Weights of a small GPT-style language model, trained from scratch on English Wikipedia: untied embeddings.
MLP neurons of a small language model. Each row is named by its layer, matrix (down: output weights) and neuron, and shows model dimensions 0-127. Each number is 500 + 25 x the weight over its row's rms, rounded and kept within 0 to 999. Numbers have three digits each. A neuron's up and down rows have the sign that makes its largest values positive.
A block is one neuron, or neurons of one layer that tend to fire together. After each block is what it responds to, as a language model described it from the Wikipedia text at the highest values.

L5.down14:516502466474498511453506549476505512500492465479469486518501511527489491500529433547516512459500476511544525493524516528542548498554525503503479525501495494510465488529506518473516476503497502531494503529478517494526515512468505515458491572540529454440463462472473487540445482488498528461479517489481498463489552465505506528522531495487480510482520496541483515517498492454521543519513
L5.down234:499495502490463513530462489513510524511503455488481466497497484496492513501442512495500487476503475470509465480473529490471495513502499465460535463516494502518496454464511544489509495495476437504534526516503502464539459497501472537522517454503513499477477486492512540485508500471482485526522493512497491498459482500528497520477505511450511518523476440543512463472534484507502507491512
L5.down268:447497489530490468510503496488499497512491548509515544503467481526488506488514476466485589527484521502501495485505505503526489531497492513479482532458501506489523488493505473498494512555507505513458507502462491505477494491482479565555488468501467514468496528489483468491474451514529509525455473453491501471549502521556479506475481486498507488487469506504476450496483485488471516517512
L5.down276:493472555491500507533514524479514523544497510506466484506509506536471448467533516486467522507555515506494550504531496505498483536480511484498461491498593477439525496491533535513493503502494526527505471468494512519471525484458481529470446485532495525494491535466451506500511496490545470510474445529472475513464605484502491500491482487468511509539513519511502488482500495514535474485487
L5.down313:507469528483521509556502506507501496497496465518510516509494520502532512527477508519521486529452540492505514533523513482436497495516481489472489499513486495481480513495523490512517429477509485496521515524512502489485499459502462515491479521539531499504453498549503509505505474487513493471503501510520446550483474508504511474513521535553524532475483488516545541488479520502539483479498
L5.down345:510512481479537484507498559497483475489507481467518500486506521507508522461464507505502487486487515532509549469549486468489497515503512480487477520502539501497488500528488486472522493493482510512496534501491498462506509498514496504505460501485505523573470483550488496483480521493502492522516540507506480490523521484479469521448472535536469494484502514531458496490517498483478487492496
L5.down450:516526507498487509537519440476477513501518487532543490513518490446482512492517480505492470485510447534514519491499495520470522476488500497529468516488531527492479515473494474483482538510510464525498494515495556495510538448498521499493452498481539530484510505517483530506452488489508482479533492490546436486519543503504465481510512486477507495485520501478507503481533483538486533548525
L5.down527:510517486490515496478533486498470508460454476521506501503503512480481538529544487532467479526495507520496476478491487535477486515528482552523485510463467498533472503499514518486509503505541464479492503469506527545458530441475470504472488498485456498520522543514507457500527536511490446507465492456474498502475461507512507464521500497487507508529513547531512547537478501483513505501527
The second word-piece inside a split word, especially after a leading N, n or An, as in N-e-w, N-A-SA, an-im-als, Min-ne-sota.

L7.down178:528499507504499494477504532514487508511538540529498503472510532512528507474549517490546505516456484492535540452487490492492484505526488516494487539481495511484513509494520481520502498447510547557508487501453519513532498513481492481482505489493446486561490512507506504544464477461480524485497466509458535542490509511488467489472514511535479491479472494498505531502490479451487494481490
L7.down227:525517505463496539472519561489503532456525475461535517482503459503507467479488534453495504489551496440470535522506537503562485491492526492506500476517492491501471468496505501528509512476524465495504513542482493524499538535464503471510475517461503466537480525490465461506462491460468527497516490508483511478487513494509449513456540462478500485508447552551476471492475496500490510514461
L7.down252:508512516504490518485505543523512453491532507493499500500485536506478509528513501480481480496502463465537480498463469538491502503534500516518519516505481506453526518475511531479451496544461494489487501513487502533512450540465506471488524523461486507503488456528528545474462468522509469549543521466518524501510486486541465500482513512498510538461488500484478479509508501505474552525504
L7.down254:494514491499472512505465496500497517479504511502572476526487449502500519497479518505484537512519553496466528470528512539490480537514489538539460496492495481525448530503544547503534502488484507518512489472484497448503503515469520492511535483504500497449505542487522487513499539447517493462518476520535485491498493518529468483496505502491514528498500517542489500516521501506531448487558
L7.down278:526470517527526506522482481533524463502490532514432521484542487543493498499478487514477486482534499534508515491504526506517529514486519475484519493475546471516490512476440483471488513488442477466506474526500489540503541497562528476516472541542482494487487480521466495497491508529513549500513487485549500505510528528513488508545512508469523547476484496482510508496501466517458499486500
L7.down364:499504467518517518534518525482481499445510496525516501476499477500458507509496491506536480534512458475491556503486468527473530498498472543495502471513497482474527455486522483495453501538486519512507499474468472494517504495475473494542487492506489490518490491512479535534495500502552502488503436461536485507498479468495486481453508462542456501496491479489483510528535479495514496550501
L7.down367:497487519468504498519487465495435542529522501480559517489446515512503548517524502515463464526497487516502452498540496526547512505501528560459544546517468518524467505472527499512460499487462531498507502504527482501455517538476522480514509477476484501506524497545490518502518527533531471506495491554503516549499474523511510506481523520476527495486474489513500456529503524535530463527482
L7.down477:485501490526529495543520495479471481550524500512436469478530496497510524498518537527523498493496497547530533495459493545527515521486515500478537512514519477504506540526476545517499507526486487489489480488538524499476522503448498592526471537497497494506512490520550533462502536501477471501525491480489445502465495510482492497470520471513505489486483500493530540492509523465484490470542
Final word-piece that completes a country, nationality or language name, such as Chine-se, Gree-k, Mexic-an, Argent-ina, Swed-en, often in tables and lists.

L5.down78:483522494489518509472510507481503499474485513511526493505466483507516513523530487499529466496531488515504495499525494534540490498509458465516497526525506509505487494550504457490544502503505519518557541500497497510444491471527454523474489509505502472471509555536482487497473512528532459528509525476581483478473486527546507496489511512486518490480513493531544496518467529488503501561488
L5.down86:525489532484454458476496468511463494524502490507508509489487513499512475488531502480517512484523536499533570480440453504501563504560500526492506506501491490502486538519525511463514514461506505491544516483486508490502487504469511468516468476501491497485529525482501532504477451486519522503452510486488450528519502461537494514494504443509532487523472495505496491459500546523493500490520
L5.down320:491484464495460557555521506517465527500458545503520484471530514477458481493497544545514520507470481477518479499461534505535523488488492512519487503475498466559541499520484528488522479510488525464531488481515479456505478474515483506464468507469528546437524466488483536532482513506519468505474477508457545450515518550482493523515534494514511495505515451512535474527490517480512495497487
L5.down349:502487572453488526492495516510519515485494473504531493466509490466527474546535485473531449522498520507513500492486504451454524487481515496512496520485479489478548467479512499484491477476515493484497525511504498516522468445497532483505505481515489539479515509540462489511514489496469538508501517541470509484551505552517488472524504483520516462462441530499524498497485496496495472491508
L5.down495:474484522461494548476520505517481521540513501503462477507486550490507544491499527517507467466505505492499552446494523496553478540487492467571513510486516497515494483529519468498494518520531506457518485503501470490496521475507523536520499493513490463468493518490509485490489511465510486473489541503504505488502481467511506516501533559474481516501518531505505479473493499511518509477517
L5.down499:533488474483474505452491494471536506481495458511511503499458522493502466479511494525517515470485511539527497497497491487495526495475524484546494476510484554514486510482466521517504490546526493480445541439538448568496453501534500509493510479493516499522495531493449512521446496510502485542464499493468487523491512507503507543477513517518510440474443459517477530517508464440515516485518
L5.down515:484495530486538517526499514504474538547467458484532504491490512572528509470481498476507479532503470485513483491531482484507464511493473455522466548491523501495465539479564505466526503490520490502528510500517466507488542499544519522492528497482507512494493519494525490532500490496520479534516498486465466499489509475490487500518498505518508496493510555496488472510501461559462543502531
L5.down539:499476522514476473500507516485499482451516526455525452570488520509500494506530522516487505482499497507469495454454452497521449552525481495547481505518482545511502483499499471514504549509451542543450507499499541483520511486479462490500509473511473508512525470439501467544491482510492471516476501488528486468557528486498487492515537533482522509511531476503488533514518538496524489501519
Word-internal pieces right after a short prefix, like the period after a capital initial (James K., D.C., N. S.) or Ar-ab and de-par-tment.

L7.down11:483520460481538485493516501522516497487501447480485496499531523489483529481522531527529511515501495531519522484471521471494526498517510532495511490509496494489494515498488469517491508503476470515495509453492496500517518487503530456457466534532531478516500562508511480509468481477540530508506520511497445512533521495439469484494549509493489503482478504506500490497506500526521518488484
L7.down37:533531523523464515478514502509477500510491498500501496523505510492506477495488474522473490514541481458483530508455507520480524500473480530567520536443492491521539479516528532473509534459489511480526522506500483480474511523529543462503505521529493482501487487483532531494481516526487551449461464452494531503468531482527493458500503502497550470491449547492480483487491461516512548485492
L7.down143:500489505510483477535519506477497527522515471475533463509555463529535540507532490529473485510457499489503487525520506484489481527486509469504515507535541473496470526497492510508572468450503503513523462532480534493489496544533491479471490486489510480493489510517453524487479508514494526507538486522484522543503513512479498516460476497500512524494497470526535534527512511531523491531532
L7.down242:479504539523523484450476500504541454507490488473485489505526493502499477522515532479503464475542473519496447484513490457497496483523486490482501498511519527510469528521499496538477492485477457500485499480556499512485489477474490514484499490492511490522470520507468503539534483556491554502512491483510513463466488495498516492508477491524508503511507496499502501505502512513552536512475
L7.down359:475497500496494530487458500528489508473556490553494536499495522499494529489451534496503506534539512525523480502480507498496479480500461505551523488498469493507495483570505512476516500507542501540499482518572501544447478525461519470486482511501479461505488501521523534508446510462481499501541477485527511477496499492514518472524519472485500481483528514478501518498487519464529521478508
L7.down369:441543488498494509492515513505503505465474526497510531556512502525497461511406535466498501526493520478461489536481552518528505470524515466469493455456512539480516542501517507527505522532531517495524528515509452483460527495531521488476510524531494468517547543509458453499538506554490496462490455514492513518480497523511524467493491503516493477499493506484509478544493478508521521477493
L7.down387:534452512500501474480501491487506493516554467537516525484522511510486497541511495508507521473481498496525515538481472460492503504507469467482519496513461500498497487470509487522521478508462492474457459482507472574450507508441476473508473506499451471472462471482475503489488487507483522541500483556527491449538511509505497518466521473503493487491550499494485509535488500515486494505497
L7.down529:500524489519500502491514493535503510503522523503538462509503455484549464458483557515453484537514512524535513456521477479489512504526553479456472508511508514483539525496477492526528560497475526498516479463522494489483485534472496501447444485505500503462520470518470502537537503542473500505525484532509508481522503529494512537502498526478509487460456516456518481479503543447515535475491
Short mid-word vowel pieces, mostly "o" right after a word's first letter, as in R-o-ster, R-o-ger, w-o-unded; also split " so" (solely, source) and " of".

L10.down4:490531519491485492465504520456479501501503503490487509477475520487536534525549500501478480501523458499500491517555504508493487502512489517513489534504556481505483474520488512446464460520467500433525502426479495517488492521519508517508517533470458518503477471532479524519535465507500516480540499492476534503436501517531490493481559523542498445491473504472488525526515540486495492509510
Middle word pieces of country names and nationality adjectives, strongest on "al" in It-al-y/Italian, also Syri-an, Nor-we-gian, Kazak-h-stan; weaker on other split words and table numbers.

L5.down43:490489505512525474496472471533492538505485490508452494494515493499486533504547514517503476481493486454500497491512505531509523490509482510479453509546444479500514508520498475491492471509478518500473425465487483500535492507460501513477525496501489520485517506497502529531514491484475449474503477468539517493474485487496492474499511519521491447494499463500459518501493543516526521494529
L5.down126:506542496558516526454535540494531495468496520477501507529442529529536517500496494567473520491509507493502545516468509518510504545522469482472489570471457515466478481523523559519559503474498512520532490509473465505530553513497467497502482500512511471503524468491494530520495471523497462503511483514509551483481517519510506456531485528501477489481487484480499507507492501507503501520494
L5.down335:458451479484529475548544493544488513474444518508510493536501497485473497542483478462530515453494463460508505504492493510489546483491548529500523454539509499500522547534501491523519487492497517464485479474506499492555541460529487506488522526503492528520500546476476510514510502497491486422471519478512484482513496508483500517496526501517535483533550522495492576512515502520505476506492
L5.down336:543525534491497531518441509485496535477507498514527467521535491527490462482501518473487544492535500494506514502455523535514486502553526532480491497517523530470502496475497528464492467504493496489506522522497524545427517490459483491522467524479501529487477490509472468496483527520501521453512472499483481538504480473468496485508518515536546478495484515489473538489529504472506484514481
L5.down350:490448489516507508493488461491529473489471506451543487509493488491526479525495503479501481502490517542535506436466498458487470433537492500454522452498460510519504485490494486524484552506469474529502467533472491534442492498505466461463527512480458450518520489487515463484513479501484491500510480497481489484476487493516505481484477508512496502523526510509503498520504463523501488512491
L5.down516:497490454541511498503470477484505485510489452506535497512469499489485486522516493546488507486514497564515503559517549498499534520474538483504524509490476490511449524495506499489480507503517444519522476497534503495523475547500491480502497501483507486532563474515489531522517528543516473535556490536497537513513507539472473502481512514526511516449488514531510516498529523486484460513501
L5.down531:475487509470522486474509469465518521505549528490572573488514559500510530447477498457478494488476485475487504508503478495484442468535506490491486516498480523507478505489522482524461490521496469554509474491508519473487525473489494490515550534500466509488515481457504517518489474457516523505444508501506471519472501539522486467456529487490458502497504511480546484511498504519485467477513
L5.down575:478505476497532533549492497480507497518488496481514479491520487482523515490513480517502547473484517516497480532471501607439531497500549503523539549552512494491494516509516497514487506504470461519475442517492511500516512483518468446540527520448481496523487512513473511479498516461487527513464472479483485495535485502539491504534508516472484506495506515516531505509494480498518497497532
Second pieces of words split after "the" or a capital letter, mostly "them", also they, these, then, It; occasionally ", which".

L10.down150:520447472449479506515510524473529482519517494468500508466484502512502491470501505485514505476508490487533523548506505518532517547503521485486509480480491536457522497481467525520491517493541508474491510501457535515532512505517508486465513506472528520489501462504526424518548507497564529474500496524507536483528517522487520499462479479499527529500496480527464503488474534502517524493501
Nouns and pronoun endings naming people or groups, especially plurals after "the" or a nationality: people, Arabs, Bolsheviks, writers, everyone, they.

L10.down305:526494475506468485511504476502478516484528484558542500497434507503508537494470499490494530522492515524531458464509524539495477439487546510504505472534476502505541492458521514496504527477439538477499510506500530509502490540510471506478445479505492521497511490470507510522483493514536480468542538457490483515514477525485544517524503465514487470488494486491526515500521522502495492504543
Final word pieces that complete an adjective or participle modifying a following noun, as in hu-ge, deliber-ate, dy-ing, select-ive, wit-ty.

L5.down96:511499458548465485507514557516506503509499499511522490529524489475469470528483538505545514520486485496484478478464523535469491481516517484514502520450453504482494501490539498504511514554472507511481545488516505483501471532473477501512521543492532488458496510512484502521521473458486472481478489465487538477468460533531495516480497472498519506524486493483501509513491500518499481498511
L5.down163:465543480450468489496495524482495510478456519520532505464469490502526508460532523495468491451474514568509497480512517500477488490487516451534512484508531516480530477503486491559519510501482476527489534481511497498525494542507534470525527491467474515475508536514488484490538506501515534545511481519490532550488490542493506532460495531496495464501456504470481496467461488507491473453476
L5.down183:539538420520497512528517506509519512512502486477463522480517455483542507474508522494462526498497512484513435493517510485511554500517521501498496518487485496521537489483483496480495548482499495496476490542469502499506503562476487467494435544513497513525479524502486483554523493567502454514476479483529497480494530529541499489509512495503490544469513510524488523497513562464510438543524
L5.down223:469476504513493540514472486492508512527519515520518493506490508521493496522474494562483482552500474483523453466484502501444461499521484484464521514533463510505498490468480540573478512495476506495491477506496519507498534451499454513510527460492504459472509473475517517497497469493463473470563515527473532505494492522495520499492525500508533534517506541512491534419486493505485472481517
L5.down229:495483498530525498451485487478481495508500480498535518489502536495507502473494483493492475459545530495502492507489523466478485435557465541534476515531535474466486448535516490495472536514498528489526508508507529519517550540506521469514514523470494469465514521468524497495535496491513548493482458517544484518453496514504520527517520519558473514515465505464507510511507490484495488473503
L5.down459:525489492467520517463516500512476478484476457517543525468485513506483537486481471513454517531521493504483506508493533511492464522532488535543475528497456531495510523480471511533546478531437453509498520504487526491524500470478500543495504563467476494514530515482499509518525508482525481526493480514518518508527539489469459507502513532471482511466477509501496521507490529480478477553491
L5.down469:555522454526449541494557510460443484467525511505499531480499506518530519462501513524482509506477519476514496490508547562501534516503500542473477507487483512447536550468528513487504496508537471519514505499527510488515505485454537502506468482485499509498512478494479508509488490480510472494480454459470570513518529514526473515517491465467483507513559524522543471513523574486497457492491
L5.down551:530493488477512525470501552502528529527521484513538476513513503560469529499491458449522479538485459514500547512478465526492513526468518522515459490456534504502543507531498514516531513516492510483465493462459449481475531529459488510522560504447496491492494463466472547514484504474488462503487516492513535480488505475506526478474512517487468493532477475501493519460449522512507559513503
Non-initial subword pieces that complete or continue an oddly split word, such as Parlia-ment, young-est, enli-st-ed, Soci-et-y and ill-us-trations.

L10.down165:465536513469510531484468503501473508476468491458518451501492471514471539507547522476522507515519511501529489523499492528553473498466474504530489525509524513451458456538476480521491447485488493511469503531515511512478495500499503519479505502477499480489511565484485505513523487522510530506478476464531491503558506500497492508490547515495467513484481519535494517514466497503511488510510
Given names, their last word pieces, middle-initial periods and month names that start a two-part name or date, e.g. Robert, Jack R., August 1.

L5.down13:500508478504520475527491514476496477507496525523481434487531485514511542492527540516474530473510494489489521513514528494452547465488475466472520481471528535497530479472540532542490458487515472543485480486493487478523494517490541537490514497494491510493498466503489485501515447519486456452501486504522515518475480515518507476517485505484519487483498490469497493483481505527515509508511
L5.down58:473509497485460500487527516502512511485489503479548486504484531477508498497496500486505505515488472515539551482562539491521498492522444490491433519494512512479486497543500491512520459539515513473526446503532510465501494515474499507505564507449478494487476488518519536465493499531481495505497491520517496528481462505491475500506513473553475499500541504517499504499481474482501532524502
L5.down132:497493505501510501502500514561501516551481514535538529472495471460495499502494497534507465473530466510484505513504491491492555533493506482477479444513474540512498474525499513471492522517517535432531496471499472521487504500472529471499455508449521561513484538519470499486516488449457488490492529472512488488499440510542481518496502509530468492499484454508494481472521503495481470498487
L5.down202:499531502451476441531460524475489512504471517496509525510463484470506498542487476497543515497505508454500543425509506510478533502513534559483522513498479504495495474531496539514533497538483487533483507535507531490507482546490473485475496536491513508495473513483506466500492490540457498477497508526505491478486518515534509476515482509544498504487519466536508521494511471477510519479470
L5.down231:512468464481479501501469486564499495473533502520505498464463503469484500484486492450504543503494433481483520526515508562496508492489518497505499493521461517510520506494525489520494512465494524513482508507504547480499498527461517508527471514494517481493501534547503495532510477471484472481476492491458528514446499503557523508513525468509526503489511504542495459544502548497490513483546
L5.down299:477510544491491491517514500496510545489499549521551475496479499471530470504465493489506505527498465458461497512504502469468498505533493517485510498545519481522529421516496461523490522523475482512474474508523475501517502515526461518499491519451448514524506452498506453501478498513486514464534530478516526532508489459477500478520490495480495534505533502473484519537488522498514512500537
L5.down317:504505534473538485458467485479530501513484534515551479531523473495472536533505506484487525487498545492490486531519481469483506529482472488480509490492516540446490522467509493491510483498460502472520487507523493489521489517510499485510505522513491545513528488501496530533510500502507544506519491495515469475497461521469480524492512480498476453516519520497517525496479496499504481480510
L5.down419:501405498477535494470472529495501488517481514490531494498525541466487526484468511482519475466489511529492516462506477469505524520524516498514520527504495489461559543453456563505499523543487489472511492507485511501543508473483542494532483515472460494468522494497518478499505472479492485505500452500506499522489505465511484474482520484546483483523508520446487473505497471501460537484492
Final pieces that complete a word split into subword tokens, most often -en in Sweden, also Groningen, Orléans, eventual, Special.

L7.down14:526542487499475518531489503476488480518507470505502501510483501477476476526490516565504465487478521545517495500513558520492520549506452474490469517492511520466502442486528507504493484483489480512496469496463508519526463557462516494501513497509518487506493451514485480494525525483580507493502510495483500489495488503551460532508527544459494501476473487504481514490497459504467548482539
L7.down167:486475502507513518509529466489485474503503458526486497537505479523533513438499501498519494505510488510528438492459521531497526522552507531515517510522487506501520495577505506483497466500503484495527484487460463482481471510509486478473525501492510500501522490496491530466542440481469503491496500473515475498490543461483506469545527509479487460507517488475534475555491468491440499522500
L7.down245:544471467536542491521504528476514487474474528456514478502519495507499550522503475516491535450484496493446501529492470488517503492483493482523507511466514522504482478500441501521456512510520491545489487487509498537503514535490498543470502482523530498494510500532485448477468537522502538511523458521498513489489516488509538497501487505472484487532528516481502453527510540491492497517469
L7.down290:519498504463475523488459524480477504502491440471552527492516513500499523473498535486506497494479528503528439514510491540477443490516488450494487436519549541489546513473493448503520511449549509503488499505514526531447506485502493498473446491491522552497460534489511476514507500487487536484515502490484474522509477485499518512484516529460461485447485497533444480499548508489467516474481
L7.down321:568492477500457513496486474491538496471509495479567503497472490501497512472561510453500551466528536535464552521476510499512527506492514525542474548477506469541458524490492521491522482502513468530479495501468511473521527500523481523500520508487494471523461525503478523474473457482491493525514467502526507484503521470544518479480483510491519502490474449539492533513495495514506535531487
L7.down499:498506496482476549473518517474518484470520521521491485493487456491507492481497520486523549532498510552495497496518494445510518466570457536500522564569475493524514455485481461508537562487481509478459493480520530485505543503510461487502455470487481503528452466461489539495530504502523482515476486478494518492507535482499537519517539497499503514535461469451510539498480527487529473464509
L7.down517:472478515507489508495468532440495509533503484503440509506517476483506514498507476502491461471524535512497500518496510542509499536483540482496512529465521524485471472509477524481511456494529444507456445486496450494519496500511518515452530482527484473495502459496497456506509524488497490493512530526487517478514489473515519484496452530511477529493553518472494500518492514522472490484464
L7.down520:561506522461522517502490495464520500535458504475460495500491523495501519539493494467455506516512462509461475498501468501508521474512513541433504480540494536468465499482486507496473541472510504532449543507555440500504471494512509488488476511487526505453519488502505521486474559476500473477488551527497510537512530478488516471523500520512542470506476498499507470540444476456466473471509
Apostrophes in the middle of a word, in possessive 's and n't contractions (women's, doesn't), plus mid-word fragments such as al, ach, ur (Final, detached).